From a checkpoint of a small transformer trained on Wikipedia.
Size: 10 layers, width 160, MLP 640 GELU, vocabulary 2580, 3.38M parameters.
MLP neurons of a small language model. Each row is named by its layer, matrix (up: input weights; down: output weights) and neuron, and shows model dimensions 0-159. Each number is 500 + 50 x the weight over its row's rms, rounded and kept within 0 to 999. Numbers have three digits each.
After each neuron's rows, "fires on" lists the tokens most often at its 100 highest values on Wikipedia text that the model never trained on. A number after a token or word is its count.

L7.up309:461538427469526530431521468388496519489569539389409548500552582464484512520540584430504480574499549489486554492549501533474453466442496541453561415596452436437581501541593490472598404434519460417569524461544570570517505492548550548568455502525488547411493503520507436505468504538459485603450533534539540550562466497455491492475516546468472494389381591429512450496542562510520557484483470407551464540453509513530492515412504445570493499508499512479458509522504537421495478539643563
L7.down309:578530643490501420422603431474534544478564555467517532502494415444482545514479561494544546493548446526555407527434502491434493512502566413575499528475519516457526558466613514582479560487463458438445526484392391466591472530463408534466498488544470464427452494603594531533503486473555401537454530419449456468430406495547530445501481470491475613511475550484471538510497551496468473547499467533500509508456534456498502549558397427566468459563540524489478559411501461487527492548458550
fires on: "," 26, "D" 10, "er" 9, "G" 5, "ist" 5, " town" 5

L5.up466:543479554514487553533510486449451478440562445491475531475543452352501536522476386552594517571444519517551493507415578506531546511452563558506532545481419367492458583459475516457532470507386530513504464494419463487536516409518525492431523648464490560498485478458489508521479479541526432581411469534425479489514572496511465517449502458587431441492563554486448457537496474583436525517527557581444562448481489551480426492448469491475578581580533485579521486514510523470411511485468386
L5.down466:519455488438536458481509479419517476523448423482517444536453529545488459485518581474509472477453487418561534516476522397585429543534521539478526416435524568479544462411468457408559427550512574492590442535505487418489516566523466487503525528504577537463572502524545484515503458455457357540441513602421506527523488553589489466511457398460471477429458459525531504579594515544561402550453561444514541522529426587535489550543521514536541519579463488520557607515442521512530510408414585
fires on: "," 89, " cons" 10

L5.up513:426465488562474589508433593582519459527482493598381508462528457423425487392454514443519461542536426566420486543501569496498574419499497523538458481421494526557476575472521449542444563457499592461526525492568517382467399489529474503500505538399509550526527474536544443481482484514525612419548487438478444452500467562474478499421473498486520544477488486547462484511507509452505496513502553545461468520535603536420462523426538507559496535469642440518576496506413535455431488571516396
L5.down513:476481548440425433437499504518489337462590575632488586447524499365508543461520550442527483486506438464476511468516588584514477443553568487536480481499569504403544533536557535521490465507409510428496480450383507495427426500581543482370505557453420521530524549549574507450462534482477516469456488469455501554516498531638559506498411497481472553410562471548496563539477542519499506449460505509486536398574527589516460523457560491545489562514515466534500542528504464476461499528497507
fires on: "ud" 39, " compet" 10, " col" 9, "18" 8, "adu" 8, "13" 5

L2.up545:504603461526448536481507478328528443478552473418598516505491464496543514434528582483518452465524629547611535530480542443488439448505475528591514457429542529552567559505482518492559539545480417482541503496463466449536473521445551492423490429498369456519585413405543489505495408557513550513470524607466522544570451539526470506512509589502460521554497529512514537595460472464491561469493556558547530586526494486506441529538462445507545514445460508612532568561476472570526524483572533
L2.down545:461462484514471482490596456462486567408488487495375489489466480470519495529400586573540550533512514525485471497532519622387520522495497409475520525430379484505433552477498543581537520522559517509491553543546535531470531552412527515535574535439580607554417456396471422515435561497495510447428447464488451468555551515533413510504517468469517507529486478558437471490515511587524411529511482496481439497496440478497455588449600617559530430506560524368499564461483506518534558528520502
fires on: "  " 27, "-S" 11, "lands" 10, " Germany" 9, "li" 8, "}" 7

L7.up476:600478533556486458587460575468505429447498420544428551541401498496419535486536541440519437480539509557506538503579451546549541492527472594655438539497474550533487436513562502483446435433513450483599488494570443452554538460485474542450576492505576486411453531387485474423477476452489517500499447483440425535531540443490455528455441564568522498508504470558524537441466456477500545457436564434556458455505392516600435624492438564533450537502496452528432539494477493424478490540501521
L7.down476:550439435526522451580495356573476584504511458510540398512568499399403456466525506438467554475604552519529557493436552508575517499492487464541479530399432495521502518464486536506495529530581432547440452561433498563475453479473508426495608523629617516444585461564548418463500586450538433565519557529462538496538522499512550479503519537505515527558468479521417498457485487561509499486439473483533409504519489502581555569539437542477472527476496501457521508444480488476624475468421416
fires on: " l" 39, "n" 12, "ians" 8, " cl" 7, " pr" 6, "s" 5

L7.up295:543440475488568469486448483526469489524503545476493541526481530500632510498506543478398564500491577555458581481425507493468526486505486534465449506603486496537473557479567484556461449444418558514496499448541497553482531639589519493483546484527488523526509565586477494435506573510560444532626462414403476582412491486442502501451581499428468504421485518531573569461513504526423534436446419444602525416500467489509460525528460379415430501484467532534505563441535464591423480572476451
L7.down295:476445484470567461470483504481561457436501499500498563591503488469442505511618450442512507485453426435501436479481443491448426491561472518516553578487510551495464418535534427424529536518524483457523533587500575515578469536440511546481552478537463563555463512537436499500501370450554511360443513470488500528471558544512476528480532589439603581401459515583601595474482548593579433520478613429454501560422409514473483539492545505463558505434540528438518463504479444548471530469457547
fires on: "r" 55, "gr" 4, " k" 4

L2.up25:531503457454496381549590423372573444539526558467467502504406563555552558460532490493534584494425472551605425517500509538481465587478490464478490480405520525558540463502468547539586491536484553500546512559443399567561534527424490460523548454484495533530465559410408492538533489437521481410534532461542566427502510573616521509486579475490478516450537532567530543544499465528507503546466462468494418498553452549561400453501479457396509501512490606588507562479476498528547587470533468
L2.down25:480460471545358519503549556589496482508520494482453442522480491483492514521466557539511536483395461497538488419477509537531524528484597471457516492535402577473552471381489431540541530417445558432433506476483515540495464531499530535538517499488465577473506494419560606520502483531493451510505559543440516463550508566400409530407538485440480560470619431529513496479517546449654519440558573470530543560529579458399399525538466531475565405457515572526485530441491502472519487403468456
fires on: "T" 68, "\"" 32

L5.up330:483364551619444517500549491538575485554416510457508428436415528483490515562543522491562557507501472522520451487557522448551520425527563610534516531491502540455462417497545513532467488617499564545444485529499468486502500510505567435482507442484498491437544533448567565448437508530416564468524465576583565461417563600460507527522514425570407490483424516539446554461589559397474496454496445524503467527503444500528502499523466492516452454514478562506608564440510563429473370456566493
L5.down330:556440594627490413536494451592524440477532509557590498418463554530519443513463563498526518477458562418462522447533449447495495416605522446520529548559441538504468517517481414512413496587507606524438473473460503504509466597601517524532407467544433587441498533533359502433505512543474597470557465530525504497382529508490539511489514453534476471437414486566504513573518524484490585437485486424462518498447493511506412451500502475474495545554511495511567472439601539521494577498485541
fires on: " Ad" 37, " ad" 29, " se" 12, " to" 7, " pre" 6

L5.up350:458482414503449463425526602398475538442475485679487508464544504474468523536461516472526526416507477464512650524484531425478486474481565488526466463496496507537530462493518573496490492498541436505483576537532546512530551442518476475545549438527460486386563533430592515516506481533444465424482504523396491485545388522492490504534516574532543551521428422435526532426524554495462431505486596581508518493586568607465543408518508412568426578457517552492529517539554418441472501464536472
L5.down350:497491505472482507530505442516476525478527537562401481489363431482449437451516613541554450433471596472458509522521562588542425556480401554526535527492527500479493548512388456468571437498557541461492481437578544475451508496631587494528515507484516483379506541425582557453485527502478514473437512531502554413502509457496506458447591523525503503516479387522416509407448432474459573474537508621413579446518553544482603531516456503486525597429493476513496493526507488466491495538429491
fires on: " $" 17, " al" 17, "_{" 15, " l" 12, " mi" 6, " con" 5

L7.up130:534476587496477488487509469432493459384492457491513587460508501573535500539557462484545575503489516536465464439446560508541532431484531507511495466559477479511453492523532486385500504532464537569473529543414584512482462467483425506509593485472588560437454444426543456460557356497439524663412536503498549522616524523420511455427547476501461529527491469599517506468555467463491568460459499474516522538483618527434571404548334452485504456512519530556549485521554531481476444530523497
L7.down130:548448482460581563454452450489530492557501543498486398562472487530400538475503481414596465463545462481520452502590493526512495507471479489531525572469541433401522475437423509603460528552576378561488535601453508460519459527545538544563487563514558472507500460473451542472498498536469474437508578457510464535548445492576539478492545635521452506432507516434442450480528476389508487480561500562421481515458544494472383603461474503541528572455477505474537616438383505441514504581543547
fires on: "m" 28, "n" 24, "id" 11, "," 9, "re" 4, "9" 4

L5.up529:450508518423470537493473478476458535505529533482510448579524488558515510400455584418404492506530510482538549533537472497407454541467499438510530496493432377482526540485527435599590501498522472568429463633523504438511517609494502554584505571523520422548522555580501488500474523554470469487593525602481557539442581542460414488525486448464476574545557564398545543537534499483405506458465410487530488554426553561482521490473406538546466539550589475570482521504461494388493455491564476
L5.down529:521457552495474461554462593534559497544490556499554516445494468519568499545542441461555537549489464489456421528509507474485505502577440438530505474556482501481516618552466437500557461544541475491495535436543548510508520530478537423496468423534520477648530578527502535465548437484514426498548472567433477379353571569518447501416549568464501592430632449475418502626532411535491392449485476516508433565475519484490428433462482475508475476503545465554500510508406531528476506560461555
fires on: "ar" 43, "enc" 12, "gr" 9, "oc" 5, "emb" 5, "pr" 5

L5.up64:500475464449530540521469456507524417555543452634570548466563514619476422476534533502500480567567519523571476493514455528499501529497540544497388539473455505530455543502515443411504608462416495560552458401496519468508494495467474484546502505522587444472601448580510546415489486536491505408492454529439492438453544530400524502456467550511444477502525556399551502587572483543462555455442464499521475678515461565368476533524464500527518462515541524444521524483466430437514531530464595
L5.down64:486481375523518468496504388446466533528496462470549503541516564466405509564533430517520530515580436380524451597448452509479469498592589443548489506488571472548565541543471459496513425491492522585472509480501575523399429499479540439496479625507495477553564509488507556490532507457529460458501519538505493454524537506434524533414472520503443507512527482506615513374606443478460483440514384513487483542584491391504429540541484502468429466582526448499640538549466473440495510563483504
fires on: " exp" 17, " conf" 10, " him" 7, " beg" 7, " comm" 7, " term" 6

L7.up293:483548425515454517535443433531511511534461508567479492513491456525521523489455486508495449473452414465435485527601524556604540473501474488506546515588484493447626499568464484582548474407562545426577574500492541505469464549489510515478606480560423362467648518511483515428533420511511496476530505548484588543494482487489474505578573408456428482504521482543501387438542521502453491402484500541544525601521582506564592497444430478404392497501468500505500559491537501515410550513514510
L7.down293:523575403516375413557549611517520478538451547420465496417476479546535455417427525540566508514431524526470409604452501498546437521543498481565598414456396514449508608495470366488484499472543437530427578478565532468547533512434424506452532479494530482432521462469422473544526518533564477543553448455565517451495457513495468528527523465589451439483565478452454519558577462552458538537498515561493503516523532479484432443570481483509545612491478485466517486475458594506548484581473475
fires on: "e" 42, "ab" 6, "let" 6, "av" 4, "ach" 4

L2.up6:463441554467540513479584449563558430432521500515575516510432487656517480449571515477508466411500513589479546484560489482494420449500501468460476505515567449526471524513508560526496454505558598492476459482558556522466522435571594513438526441502518495502508528500385546476549453499405496470598385499557502569552498458466539477584610485494479404508481440532489591503474455406429540475428509485545485499459413419567417487492579598451568476576501481475457490539549479521421526511498440
L2.down6:481547454458424518473468566491483460477460489505476612531551547510511539497569556412499518523474434603464552515539444551516506480378447429474529555514466553425533494519603442539494521435477500456408584585495539586467492579604548511470512544552538568567476502485465540418511461530430577503504497494565542554531484498475436493510451453471387468489445533397539485659453498453537467527550556580406468491540513403449466574459487473512486480504439441458499468485418453477568508553499453
fires on: "ove" 25, " La" 18, "ave" 17, "de" 7, "akes" 5, "mit" 4

L2.up616:487484441561522508475622463528484541368455489579528466529558520467555598501519532471469504469454408525524527429517524505416509502566462471519480466602503574470543531483556490541414458522497495477460496547483551458613436531616520507473540580544510554446455518451521462479516437471528526568555511500463467595517482429592370543537577517486500462576548582548484494417455544449591487540518507511580411489445606411500497447488458517469529581554499528450446546432484484422555507466529548
L2.down616:461498383586427491502390516573478567595492515562469512385557565611554544501451504507493505471472456580491460532587497438566447476508494441460499497459549453481421541513454434525472556546433495482499485548512556539503625556500468509484470441488440473484386504493493442446507502498478595454509506416453434488480539498541553492456492518447504455488519420478549498501577412477546494595497565401489476554465460551477499548575441524530462504571545531593579382534473474459443406551522486
fires on: "enc" 21, " all" 20, " every" 16, " any" 15, " each" 10

L5.up544:440437532442550475503533500537535413538517471533467495605416547495513495516507507421512533547543506529543488495408483563555558538503511483540550472580438458481472439401493492502448510425598600483515494420539531491467456507492502425441512483466436498587503493528348540525467488458483385441459438421525541467554522557593481589503579466543516514538527447476598502596558445528518613475463445527476437586494451499432557582544521476453540555528421466474470490518505482400496544531585557
L5.down544:534446461578542466507505509510568459647401478566545516436535538510572506527472548578447480488474449494544515529476385452547554567396555413548518431533490561508553513448511487514505442567471481522463530430505526555432397518505525526495474419560405604508447482444545591597529509526428469488544464421443418477506496479522562514454549498515466460530473474420544551491489502515529561384396555578497479529614494480482490546568540581478537492462510482471465459554443434469514437500455536
fires on: "ia" 33, "ings" 21, " A" 9, "ces" 6, "ades" 4, "ants" 4

L5.up563:485451509444520508505491475623527490498511507438506469504543481452521450446520461565532551498511471566527524554612578512599508557586527515493509507535385370519519481445490458439519472516478537530484483486468444582516468570543385510388495488546491556561500430580466453552522412442494474661484453487433596545457577393493523580524481558501455401423530531421545545462494429477548522434467565527494438536496468460426482559432471520437500517499500502517506544500468516491478532512603560
L5.down563:497532484468516480441521522522489648543580478478465446445438531483501475415369514480473570500492437413555512605472490417538430577492467471545449509554553549558539417595442486619483494488537479469506474589493476481512468503465537432475429513546413492468501476422517529523483513509526531557518467457464439462557478450475552527535514566479518420509482394505506559502541539443611517595494504589516522468453566538417525452463449475451568465558622474436555507534425472472506624490506501
fires on: "anc" 11, "x" 11, " dist" 8, " C" 8, " Des" 7, "ac" 7

L7.up78:539445489481465597558523584484431507462477512462494488576504555532476450484479478538453560511497534445480597421493528532516566530474574444502403513543505433499452553387522517405518517537494506534500591526532520426501437436540430588466545575529512440407440484389489453428531452522547438514461622550537578474471419498480511445484479477527532450374519446476457425537489502481581454494489555530410566463519510474579496542421506577475521476531512562449482497511452569504524467582467637
L7.down78:583557577464497535462440472510545579460401487475490607556545519517422519609437475501483528563404446450508535521530483514512464454449406525641560534540530521426549439544593451552603470449472575500441404606461495561505544464510528531498560471436502514484521508600532509525534486436498408425494499506433533556499412500496513439462505514480535486482422472487558407542544465507506474441429468491487470472547531543537571558499555564535476499486479511415440450414505592440529502430469539
fires on: " ro" 36, "," 12, "ro" 7, " out" 5, "2" 5